Part of a small language model's weights.
Training: a variant of Muon for these matrices, 714M tokens.
MLP neurons of a small language model. Each row is named by its layer, matrix (gate and up: input weights) and neuron, and shows model dimensions 0-63. Each number is 200 + 30 x the weight over its row's rms, rounded and kept within 0 to 999. A neuron's up and down rows have the sign that makes its largest values positive.
After each neuron's rows, "fires on" lists the tokens most often at its 100 highest values on Wikipedia text that the model never trained on; "fires in" lists the words (lower case) most often at its 100 highest values on Wikipedia text that the model never trained on.

L7.gate950,119,183,174,251,242,204,202,171,185,197,179,161,200,185,202,184,220,172,228,208,192,249,211,214,246,224,162,185,171,218,178,260,164,171,167,205,219,162,158,172,143,215,210,164,202,245,191,194,192,187,252,178,216,200,229,185,137,185,191,210,207,178,165,228
L7.up950,208,230,176,259,191,200,179,188,250,214,190,171,230,169,176,137,197,198,194,191,134,239,217,180,137,220,196,177,198,171,215,184,228,197,172,182,203,232,210,161,177,237,168,185,197,207,198,254,220,175,217,187,174,219,228,215,197,195,205,221,214,205,217,165
fires on: " the", "'s", " a", "the"
fires in: "the", "s", "a"

L2.gate196,196,216,217,186,193,220,271,154,145,178,230,203,195,200,261,188,207,215,188,194,216,213,137,195,198,151,217,194,204,218,199,191,207,204,136,164,206,250,190,165,251,171,198,214,220,173,211,189,200,188,219,191,191,248,207,200,233,213,153,208,198,211,270,248
L2.up196,200,200,212,237,242,206,218,225,144,224,184,212,186,177,177,172,187,221,229,210,138,201,161,221,216,173,202,206,172,246,221,201,182,237,221,186,185,247,227,215,207,191,210,167,191,272,175,143,203,179,197,189,256,228,169,203,226,183,196,220,203,210,238,193
fires on: " the", " a", "th", " an"
fires in: "the", "a", "an"

L10.gate175,222,211,170,216,167,156,208,223,209,234,212,233,205,132,199,232,182,238,225,190,226,221,172,157,229,246,170,191,204,184,220,162,193,220,203,214,212,166,179,171,209,148,218,268,213,232,201,171,257,183,194,177,163,166,232,164,252,222,240,158,207,193,196,181
L10.up175,233,207,215,189,225,218,192,160,238,230,234,180,226,134,183,197,278,192,287,201,216,228,147,179,204,258,193,234,148,190,211,197,209,209,235,214,169,217,222,163,207,227,191,215,230,238,205,184,246,273,135,148,135,193,212,237,232,227,201,197,188,198,156,289
fires on: " C", " family", " state", " Home", " W", " State"
fires in: "state", "family", "home", "house", "north", "wodeyar"

L2.gate1227,184,164,199,252,193,206,193,253,202,188,203,174,182,196,162,226,154,222,205,224,200,204,199,222,157,161,181,128,237,183,258,211,229,245,223,201,226,222,179,122,227,239,244,207,161,211,218,208,239,240,185,151,205,182,188,210,150,211,152,209,221,200,204,229
L2.up1227,227,205,217,171,217,202,266,191,140,172,150,170,170,215,194,228,130,166,246,192,181,242,205,233,170,177,238,216,161,184,179,217,174,177,170,177,206,175,191,192,182,247,176,196,185,211,194,202,156,165,161,215,201,197,214,261,265,192,233,234,185,197,204,205
fires on: " CA", " John", "CA", "ib", " Johnson", "rian"
fires in: "john", "cap", "usa", "johnson", "ca", "syrian"

L2.gate945,210,185,213,139,185,199,195,206,181,202,209,122,208,232,225,223,174,204,181,213,173,248,152,199,188,182,205,192,198,172,243,225,221,187,265,207,170,181,204,229,203,222,187,169,146,177,218,212,233,276,202,230,189,184,209,226,189,201,153,213,206,245,208,187
L2.up945,215,168,190,152,174,203,203,209,176,194,216,155,176,239,160,207,167,204,226,176,166,229,201,231,205,186,231,219,217,172,241,228,210,153,264,213,149,211,176,229,214,201,208,166,136,187,255,219,225,270,188,210,216,179,210,240,219,231,133,247,164,222,217,193
fires on: " No", " US", " Don", " Player", " Pos", " Position"
fires in: "no", "us", "player", "pos", "position", "don"

L10.gate401,196,259,223,222,163,160,226,175,182,205,166,190,195,154,178,152,237,185,193,242,192,248,226,210,202,154,215,175,174,188,212,199,218,163,197,255,149,214,169,174,193,227,232,172,201,214,227,207,225,243,234,170,234,208,184,173,230,214,183,244,201,189,168,187
L10.up401,224,236,230,216,184,215,202,258,225,244,164,220,194,236,132,211,245,200,198,187,177,225,177,230,154,173,239,198,228,180,201,192,181,167,168,170,208,286,197,192,187,186,196,141,161,208,232,210,152,180,187,174,194,185,215,191,243,195,248,177,210,193,208,240
fires on: " the", "ian"
fires in: "the"

L2.gate79,238,167,194,235,179,196,213,199,221,205,209,208,240,201,226,217,227,211,203,200,203,269,165,198,208,172,197,244,173,163,201,112,158,194,169,202,218,208,177,283,183,170,210,246,167,219,220,161,221,208,221,213,233,197,229,191,186,198,194,234,138,222,226,197
L2.up79,159,177,156,183,209,215,263,192,229,253,189,269,203,144,158,160,212,229,215,180,269,186,202,238,202,219,184,203,198,190,179,218,172,209,189,212,208,218,245,168,257,193,182,176,226,196,212,149,227,162,200,214,202,163,238,207,208,227,185,186,181,206,238,221
fires on: " I", " we", " they", " you", "af", "I"
fires in: "i", "we", "they", "you", "deaf"

L7.gate1086,237,211,209,187,158,217,215,170,159,184,255,184,218,167,259,174,188,177,196,197,222,250,198,198,166,202,220,207,117,225,225,222,145,172,180,244,247,146,202,165,172,161,198,186,213,199,168,150,213,221,194,201,193,220,194,210,159,246,158,172,254,207,197,230
L7.up1086,174,187,201,256,186,181,196,210,181,204,197,155,237,192,161,180,203,175,204,152,164,245,223,206,191,212,182,137,232,185,222,212,171,144,166,222,208,230,225,111,194,216,221,231,197,189,183,251,240,192,152,175,158,232,211,175,184,212,167,259,167,123,205,213
fires on: " for", " to", " from", " L"
fires in: "for", "to", "from", "of", "by", "with"

L10.gate537,199,168,224,190,197,242,181,241,154,193,177,194,242,168,241,240,264,215,236,178,176,194,142,202,194,197,206,218,243,214,182,167,253,232,186,220,203,224,194,219,169,190,150,248,177,217,150,198,200,232,226,180,241,189,172,193,194,228,181,151,215,192,250,201
L10.up537,227,233,180,176,200,224,201,220,170,184,122,166,194,224,222,194,285,265,246,236,177,221,180,214,254,230,260,194,204,230,202,194,219,230,195,223,219,186,182,187,167,195,185,232,163,223,163,224,176,143,211,194,182,225,229,231,210,196,195,209,189,190,212,229
fires on: " an", "An", " An"
fires in: "an"

L2.gate1343,210,231,176,191,202,256,206,173,171,204,154,219,203,165,238,241,211,178,203,240,187,185,225,162,190,183,159,175,188,200,183,205,225,199,183,174,216,200,176,261,210,214,199,176,200,157,217,197,198,205,167,167,148,257,206,237,186,226,241,208,299,208,250,155
L2.up1343,177,228,178,199,241,231,219,188,152,244,227,224,181,194,208,246,186,200,165,191,200,181,214,176,265,206,189,237,246,183,212,200,192,211,252,207,195,244,184,151,194,198,176,204,194,140,193,195,200,189,151,164,165,200,243,214,214,237,174,231,258,212,293,185
fires on: " World", " world", " Super", " Hot", " largest"
fires in: "world", "super", "hot", "largest"

L2.gate499,213,209,210,209,180,214,181,281,146,208,212,210,212,197,190,149,221,243,213,205,174,204,200,208,126,175,202,222,205,183,185,198,185,235,193,200,139,184,215,248,278,239,182,204,161,163,211,203,210,192,232,211,168,175,192,155,149,214,212,174,188,235,183,182
L2.up499,176,200,196,222,202,246,227,213,228,246,166,228,167,225,169,208,188,155,208,200,206,219,195,263,258,202,170,205,230,182,200,209,165,199,259,150,202,207,167,228,180,175,190,239,179,200,215,213,174,192,200,156,240,161,185,214,237,172,173,204,249,141,240,154
fires on: " State", " state", " National", " USA", "ang"
fires in: "state", "national", "usa"

L2.gate802,238,188,217,206,231,205,224,204,209,199,203,146,202,243,199,169,247,178,219,211,248,195,241,206,136,231,178,157,281,174,141,192,202,229,138,167,168,226,199,213,227,218,205,225,209,226,252,237,241,166,163,196,215,210,158,179,209,162,181,198,230,245,222,231
L2.up802,255,187,240,220,226,206,261,171,232,170,190,203,246,229,238,180,190,206,173,205,229,146,175,239,159,206,181,215,240,217,170,159,192,232,207,155,177,258,177,223,243,219,177,195,193,290,212,245,206,157,156,179,235,266,204,199,174,199,216,207,211,219,223,179
fires on: " set", " not", " sub", "(s", " Quarter", " Set"
fires in: "set", "not", "s", "quarter", "sub"

L9.gate1379,202,185,217,196,181,263,180,211,179,166,241,224,191,222,172,166,228,205,162,195,168,177,161,240,216,208,231,234,174,207,208,186,192,159,157,209,213,236,222,215,242,177,165,192,206,183,195,201,204,182,259,181,198,189,288,187,198,185,173,195,219,201,177,196
L9.up1379,211,236,158,195,196,190,234,235,189,162,228,205,157,192,203,148,200,201,216,169,221,196,208,212,208,236,193,192,148,178,160,241,216,202,181,185,207,159,201,192,149,225,160,192,220,215,258,162,179,226,172,205,211,117,228,220,245,181,210,160,190,171,200,193
fires on: " the", "c"
fires in: "the", "krawczyk"

L10.gate1102,208,186,220,161,221,135,202,155,224,167,161,195,115,167,206,161,221,171,232,203,145,211,239,211,226,231,167,136,220,190,206,163,171,164,209,178,152,211,170,176,224,181,181,210,245,220,179,251,227,215,189,216,197,166,253,191,209,129,185,166,188,200,211,220
L10.up1102,209,192,119,181,227,174,181,193,241,207,195,175,210,219,200,215,207,229,205,198,222,174,206,205,192,235,208,192,121,184,196,180,144,183,204,186,215,190,212,234,192,183,214,236,218,193,250,268,207,187,199,174,232,162,163,178,192,194,218,190,217,217,246,216
fires on: " the", " this", " The", " This"
fires in: "the", "this"

L10.gate1512,152,210,199,176,140,273,179,276,181,244,248,172,110,249,207,244,195,168,199,203,188,176,220,206,208,193,200,208,234,171,186,213,116,192,227,184,203,226,233,215,227,201,191,205,187,186,183,229,184,301,199,155,151,189,228,162,206,227,177,185,234,155,181,223
L10.up1512,199,208,254,210,236,193,242,209,192,175,171,205,167,203,173,214,171,165,243,165,230,155,211,193,235,202,181,225,164,204,218,248,192,214,194,231,162,207,229,207,221,279,212,192,219,166,221,226,166,221,160,203,213,201,200,223,231,176,150,210,204,168,203,202
fires on: " the", " En"
fires in: "the"

L10.gate1136,193,238,231,173,208,273,155,272,187,224,157,204,203,181,187,229,180,194,182,195,214,186,133,237,201,213,212,236,237,219,162,190,196,172,163,235,178,199,218,172,200,201,182,225,200,205,210,189,181,212,164,203,220,202,182,211,221,241,245,232,144,196,207,231
L10.up1136,225,197,200,202,171,231,249,237,240,181,201,180,135,204,217,167,246,282,240,197,182,183,201,166,179,175,228,205,213,221,167,189,183,196,233,183,196,205,194,200,190,212,171,190,183,181,227,208,186,208,212,195,194,238,172,197,163,220,216,198,213,183,199,139
fires on: " the", " under", " their", " of"
fires in: "the", "under", "their", "s", "of"

L2.gate440,199,239,208,191,218,222,211,232,234,174,181,225,224,215,200,211,218,173,201,269,156,242,159,163,205,198,193,192,145,185,206,278,264,219,166,250,203,189,255,200,250,242,217,205,219,179,199,170,244,267,182,189,261,129,250,224,175,255,219,186,240,182,178,228
L2.up440,208,233,219,172,190,213,211,202,217,214,182,206,217,238,172,185,253,206,204,187,180,186,199,168,214,193,222,214,189,235,212,223,224,209,194,194,166,204,237,148,195,228,182,246,178,197,262,192,124,203,215,185,240,270,208,231,182,234,235,183,256,237,205,192
fires on: " to", " for", " on", " onto", " hit", " towards"
fires in: "to", "for", "on", "onto", "towards", "hit"

L9.gate530,185,180,201,214,171,232,199,180,207,240,217,245,113,191,229,166,205,225,187,219,173,161,183,198,182,206,190,238,182,115,210,221,176,199,204,181,180,200,193,253,241,180,243,193,219,182,234,232,205,217,225,176,192,179,193,190,235,235,201,145,203,207,171,186
L9.up530,167,222,158,192,195,174,167,197,168,129,185,182,172,172,238,235,166,179,200,178,249,165,155,172,223,223,211,153,173,211,184,225,228,235,215,183,183,219,220,214,198,242,205,200,205,204,236,217,249,211,192,212,223,207,224,206,255,173,212,189,211,181,183,304
fires on: " the", "The", " The"
fires in: "the"

L10.gate773,230,222,189,226,178,181,208,187,190,256,235,149,113,200,235,195,217,176,190,193,160,232,190,197,226,227,195,239,263,179,194,187,173,200,208,208,225,133,225,234,178,211,195,224,191,170,214,257,202,183,164,195,164,209,161,214,266,191,235,215,214,183,209,210
L10.up773,215,236,230,199,212,178,207,207,116,166,250,158,212,202,177,194,206,205,203,186,210,192,217,125,157,243,178,233,212,205,229,181,206,174,172,229,191,121,232,215,153,203,182,182,191,168,220,210,179,157,189,214,240,232,212,187,199,146,218,227,175,190,169,252
fires on: " the", " The", " released", "'s", "The"
fires in: "the", "released", "s"

L10.gate935,234,226,217,132,209,150,228,167,247,202,221,184,206,195,182,204,235,208,137,180,210,233,174,230,216,216,197,190,200,117,214,195,190,211,242,174,208,189,199,154,209,181,200,185,207,227,139,177,197,249,201,184,193,186,199,155,171,206,210,208,191,195,285,126
L10.up935,187,234,160,241,175,235,188,170,200,205,172,225,244,234,201,196,192,181,253,211,176,236,171,227,236,176,176,202,225,124,194,257,198,163,238,247,256,210,193,200,205,190,210,232,185,212,153,193,149,178,204,231,186,181,184,208,240,198,264,185,198,201,219,202
fires on: " in", "In", " In", " and", " on", "out"
fires in: "in", "and", "on", "routledge"

L9.gate652,194,183,191,191,191,200,176,229,223,197,251,212,188,203,214,173,203,214,218,236,204,184,199,211,222,165,203,220,208,243,236,231,212,193,221,188,203,220,217,181,185,155,221,243,202,231,200,144,177,209,216,233,192,185,209,168,203,220,204,247,228,267,167,172
L9.up652,234,225,207,191,218,157,198,208,211,204,205,263,105,184,196,201,216,252,234,196,188,194,192,176,251,171,173,163,217,155,197,242,169,161,221,233,244,218,197,234,172,229,199,223,197,207,207,165,221,225,232,180,274,238,249,210,271,165,171,240,201,180,201,185
fires on: " the", " its", "'s"
fires in: "the", "s", "its"

L2.gate1357,211,181,196,204,156,197,203,219,209,224,243,209,209,204,203,167,245,190,200,192,140,206,178,177,228,179,194,178,191,177,160,193,194,174,209,204,181,217,133,239,168,179,201,197,200,252,150,218,271,220,178,266,240,185,242,229,161,201,169,196,192,197,249,222
L2.up1357,210,185,205,185,227,195,212,162,205,218,235,201,169,212,166,163,236,213,191,188,122,219,218,212,191,162,215,166,222,153,244,204,219,194,204,223,227,199,186,188,197,198,175,227,160,198,202,232,217,208,197,224,249,193,240,175,189,207,205,217,217,192,238,160
fires on: "'s", "’s"
fires in: "s"

L2.gate249,161,202,202,217,196,206,158,169,193,179,201,171,203,192,232,197,167,187,172,200,216,180,190,201,234,236,178,199,194,161,173,202,200,194,239,215,200,189,227,191,214,202,223,143,249,169,197,218,134,189,153,200,217,199,200,244,231,223,238,234,223,220,186,220
L2.up249,153,242,219,197,216,225,248,155,213,200,196,136,172,168,193,179,190,195,244,182,141,196,170,186,204,192,233,199,201,188,237,239,167,196,202,223,176,215,210,221,172,138,242,225,230,192,240,236,203,194,187,180,204,212,192,276,194,221,172,219,202,162,182,186
fires on: " of", " in", " for", " at", " who", " on"
fires in: "of", "in", "for", "at", "who", "on"

L2.gate946,223,188,153,166,256,203,226,166,213,234,195,180,250,232,123,206,175,242,190,205,170,202,201,168,192,204,224,199,179,182,209,160,156,220,166,243,209,207,214,171,191,162,184,215,208,198,188,114,249,202,208,176,207,170,175,177,155,170,229,151,233,253,216,228
L2.up946,211,219,216,205,161,193,231,208,186,153,251,196,198,219,224,212,219,187,174,250,233,198,235,195,210,207,255,185,210,248,203,205,150,169,202,179,189,160,220,121,210,141,220,212,183,207,175,210,217,174,225,227,221,200,153,229,166,244,188,236,173,172,231,199
fires on: " to", " took", " joined", " taken", " take", " takes"
fires in: "to", "took", "joined", "taken", "take", "takes"

L7.gate1159,177,180,233,256,179,192,187,200,203,207,232,179,148,238,220,210,186,254,172,171,179,218,158,206,202,210,188,223,242,116,170,191,164,241,157,237,195,220,181,208,213,192,206,191,176,228,208,207,233,205,227,241,128,200,218,156,244,210,222,206,172,189,207,191
L7.up1159,155,206,194,185,160,264,121,186,198,241,176,183,237,203,203,243,180,203,243,259,258,264,176,265,176,218,272,217,152,190,180,181,201,207,248,172,228,153,188,183,198,168,205,193,169,198,222,230,191,247,152,160,198,151,178,219,193,169,160,208,243,188,194,157
fires on: " the", " The", " state"
fires in: "the", "state"

L7.gate232,188,239,205,184,207,217,198,181,225,227,187,172,217,231,177,196,212,164,182,172,230,216,204,191,199,227,212,190,174,181,211,161,220,276,227,204,202,161,144,168,226,215,209,230,243,188,130,213,193,242,169,209,205,171,201,202,156,220,149,273,213,184,174,213
L7.up232,180,213,212,193,245,192,221,195,122,246,129,196,222,212,175,239,245,189,155,185,245,231,211,217,180,182,170,250,225,239,211,191,142,239,154,143,207,197,242,143,174,254,240,238,153,222,187,239,237,171,202,246,241,201,151,216,195,242,207,242,223,124,172,186
fires on: " to", "19"
fires in: "to"

L10.gate640,235,166,195,133,201,158,198,174,178,235,197,199,199,177,134,181,246,195,231,205,168,177,172,201,184,226,228,207,162,143,239,179,216,234,208,179,224,179,194,197,168,212,162,235,236,187,183,224,199,174,163,124,167,197,191,150,212,161,203,221,174,193,192,235
L10.up640,193,206,210,195,196,170,228,220,204,210,170,155,235,182,182,188,197,233,193,163,216,181,211,202,153,265,125,224,173,164,212,197,189,223,255,200,187,157,202,293,166,204,250,236,211,220,190,201,166,172,247,220,188,160,240,184,229,162,216,188,226,223,189,237
fires on: " This", " this", " one", " a", " One"
fires in: "this", "one", "a", "another"

L2.gate414,217,183,227,212,146,185,205,195,214,191,164,214,179,235,217,200,226,216,210,172,203,232,169,197,199,166,221,210,168,239,216,199,206,253,226,248,207,279,239,214,197,186,241,197,232,179,235,217,213,210,173,197,204,187,185,177,217,190,211,194,152,192,158,209
L2.up414,223,177,186,201,232,163,191,204,155,225,169,225,210,205,212,213,283,243,219,211,152,226,153,208,223,153,193,214,159,295,217,194,239,198,220,229,273,250,178,241,239,199,165,202,206,206,222,198,192,236,207,210,168,217,171,170,200,217,216,166,245,149,162,241
fires on: " an", " one", " it", " no", " a"
fires in: "an", "one", "it", "a"

L7.gate1368,218,141,175,222,202,141,187,232,204,203,157,224,169,222,188,220,253,188,219,169,184,183,238,183,204,237,179,183,203,231,197,256,212,240,203,199,163,213,240,155,219,206,202,193,245,253,206,203,201,211,146,194,177,204,199,223,183,241,243,245,247,212,234,212
L7.up1368,216,175,167,222,219,189,208,182,191,183,152,193,226,268,215,181,234,193,187,226,193,190,199,193,211,248,196,88,195,211,215,191,207,162,211,173,217,216,248,171,168,217,211,193,174,177,197,191,160,161,198,151,182,187,230,251,124,197,190,168,162,176,187,219
fires on: " that", " who", " which", " they", " They"
fires in: "that", "who", "which", "they"

L9.gate1268,228,189,195,180,175,201,239,176,224,197,181,189,162,208,218,242,208,148,155,135,154,240,251,138,182,198,211,121,203,148,178,191,187,141,209,194,196,221,170,216,205,195,200,215,199,199,225,252,234,178,194,192,167,246,231,186,169,224,220,250,241,250,226,171
L9.up1268,248,205,202,223,182,156,203,188,201,207,219,224,181,278,198,192,192,219,216,220,236,178,219,236,245,149,187,247,205,189,235,204,204,184,173,192,154,195,220,216,229,203,180,213,114,194,188,183,132,209,186,204,211,204,164,196,227,196,175,212,171,206,196,191
fires on: " in", " In", "In", " the"
fires in: "in", "the"

L2.gate547,212,224,207,157,219,223,219,255,183,239,166,191,215,239,251,248,168,205,118,228,211,255,220,178,186,183,190,187,172,230,195,229,216,210,217,187,174,235,238,170,252,209,172,182,187,201,226,181,190,219,166,183,248,286,222,194,121,170,170,166,181,200,255,283
L2.up547,176,222,174,169,166,237,196,222,210,175,200,184,239,215,225,227,199,229,228,192,209,229,232,196,195,241,185,221,147,167,171,197,207,176,239,228,184,158,169,196,249,219,176,205,193,200,169,222,173,193,184,192,228,265,170,167,110,180,195,217,193,195,228,162
fires on: " led", " lead", " leading", " tr", "ent", "rim"
fires in: "led", "lead", "leading", "matrimonio"

L2.gate1330,181,223,193,165,233,220,169,162,237,184,171,215,206,194,188,213,198,174,119,233,211,233,178,229,266,285,241,236,165,160,227,204,169,169,152,201,201,220,133,210,227,144,162,154,221,220,174,226,225,222,169,188,213,263,209,206,253,219,196,153,178,219,185,218
L2.up1330,231,173,195,258,208,184,247,156,201,207,194,260,215,188,224,233,186,196,184,218,155,221,230,186,266,152,163,238,218,229,233,193,182,168,245,172,190,240,206,235,169,173,233,186,159,175,217,222,204,203,194,179,201,223,236,216,231,182,179,230,195,190,193,242
fires on: " Green", " timber", " David", " Gold", " Red"
fires in: "green", "timber", "david", "gold", "bronze", "red"

L9.gate142,179,212,213,146,187,137,198,203,247,168,179,229,201,206,224,208,264,173,213,203,142,224,151,215,251,178,199,221,212,151,185,237,228,253,183,189,213,186,181,182,232,236,181,213,201,232,185,214,199,156,214,200,226,178,204,180,192,190,260,188,212,203,178,206
L9.up142,183,219,256,152,250,120,193,208,215,208,190,224,222,187,205,211,185,209,173,239,219,228,136,271,212,135,216,161,241,214,148,217,231,199,214,166,255,182,220,226,200,205,265,262,281,203,206,200,259,225,196,199,222,196,176,187,194,221,240,226,196,199,186,156
fires on: " m", "2", ".m", " time", " in", " mi"
fires in: "m", "2", "time", "in", "mi"

L10.gate927,169,142,216,229,186,210,223,171,224,202,259,173,169,217,211,253,199,194,188,274,198,138,195,189,173,218,247,214,233,226,243,132,267,239,199,203,220,202,159,252,191,193,207,206,229,175,212,156,180,181,180,208,138,182,136,184,218,190,199,180,201,168,182,274
L10.up927,211,250,214,171,175,216,233,198,205,211,193,232,196,217,221,180,229,262,246,154,191,190,162,230,213,219,227,235,203,191,200,126,224,169,184,281,178,207,220,166,157,250,225,230,186,171,185,223,253,263,122,195,259,261,186,207,204,232,173,188,190,197,200,268
fires on: " an"
fires in: "an"

L10.gate1273,184,181,212,259,207,188,183,206,261,181,238,175,125,218,237,239,191,189,110,213,222,146,227,196,247,178,166,180,235,221,215,194,204,181,206,181,245,213,173,242,173,199,183,161,219,223,199,242,211,187,182,222,205,168,194,192,249,208,232,232,218,270,219,200
L10.up1273,185,218,185,242,200,213,211,186,220,235,207,173,72,181,230,185,204,162,206,205,242,186,219,233,212,237,213,252,226,214,136,184,179,167,220,203,206,193,147,178,224,205,170,186,214,170,242,216,196,204,177,202,192,251,192,205,224,208,166,233,196,232,189,197
fires on: " of", " during", " the", " for"
fires in: "of", "during", "the", "for"

L7.gate731,224,207,170,194,256,198,191,162,185,207,192,176,159,208,188,123,148,200,239,249,216,153,219,112,194,245,192,192,172,163,235,195,173,226,180,241,198,183,180,236,255,167,227,184,270,206,211,175,218,180,211,190,160,173,204,185,167,204,264,185,192,262,201,178
L7.up731,146,214,130,208,226,211,205,141,244,193,243,220,173,161,210,209,240,221,198,223,168,166,206,168,209,237,216,187,219,157,254,204,206,143,220,174,234,219,268,207,191,221,255,210,186,234,192,237,203,170,212,195,247,210,222,135,164,229,221,213,176,196,124,177
fires on: " of", " for", " in", " the"
fires in: "of", "for", "in", "the"

L7.gate120,132,220,191,236,191,164,243,225,197,195,128,227,171,181,253,217,182,192,199,228,212,215,190,166,212,244,199,224,201,213,147,205,176,203,227,214,229,177,181,234,265,203,202,187,216,213,148,213,163,167,154,172,189,238,160,200,169,204,204,262,161,221,219,157
L7.up120,185,205,179,202,215,172,210,246,186,177,116,233,246,164,218,237,206,166,174,190,167,213,206,173,224,228,237,188,236,200,198,201,174,204,205,188,256,143,215,210,194,170,186,192,230,198,175,194,156,173,156,142,214,207,206,179,212,142,184,179,176,176,178,148
fires on: " when", " that", " what", " which", " where", " if"
fires in: "when", "what", "that", "which", "where", "if"

L7.gate341,218,200,233,189,203,173,253,200,136,231,224,169,189,203,179,191,243,256,149,177,234,193,167,196,234,212,171,216,173,241,222,165,232,176,222,192,188,218,151,184,203,192,121,246,264,196,199,140,219,182,195,177,206,230,145,185,176,137,209,154,213,201,204,137
L7.up341,179,215,181,173,174,182,269,201,161,194,153,214,206,186,160,220,274,194,119,178,194,200,208,254,226,181,189,233,178,215,209,166,133,179,201,169,119,184,225,243,227,246,148,216,191,205,213,168,185,178,156,219,164,221,223,184,179,221,179,178,198,216,206,253
fires on: " to", " and", " of", " Despite", " for"
fires in: "to", "and", "despite", "of", "for"

L7.gate1108,220,195,249,228,159,186,247,169,259,164,177,221,224,211,192,216,186,247,205,214,183,198,189,228,147,165,235,123,204,202,197,217,202,217,207,167,203,195,208,194,170,184,210,217,164,137,186,211,185,172,187,214,193,184,236,131,197,207,163,248,203,168,161,247
L7.up1108,163,254,183,198,162,208,216,208,181,196,192,227,216,225,177,224,203,189,211,221,196,221,210,192,127,185,201,226,250,239,244,194,194,205,199,207,212,272,204,201,202,228,218,160,170,141,203,212,205,197,210,202,240,177,202,194,222,239,206,219,196,196,192,175
fires on: " Japanese", " Chinese", "ian", " Brazilian", " Turkish"
fires in: "japanese", "chinese", "german", "romanian", "brazilian", "turkish"

L2.gate1369,197,209,204,213,202,183,181,262,187,233,247,242,218,175,166,213,232,186,202,197,164,182,153,226,159,209,216,197,193,224,208,175,213,193,158,241,179,237,239,224,243,196,170,183,146,205,190,153,221,210,271,192,166,187,219,189,163,206,220,200,212,186,256,225
L2.up1369,206,181,211,223,145,223,266,256,213,227,227,186,198,166,206,222,232,230,200,163,233,161,164,200,209,292,175,219,268,207,171,173,187,216,166,170,196,177,179,180,219,175,199,181,203,199,190,210,191,233,159,196,192,188,232,215,190,197,212,223,226,188,233,197
fires on: " the", " they", " Captain"
fires in: "the", "they", "captain"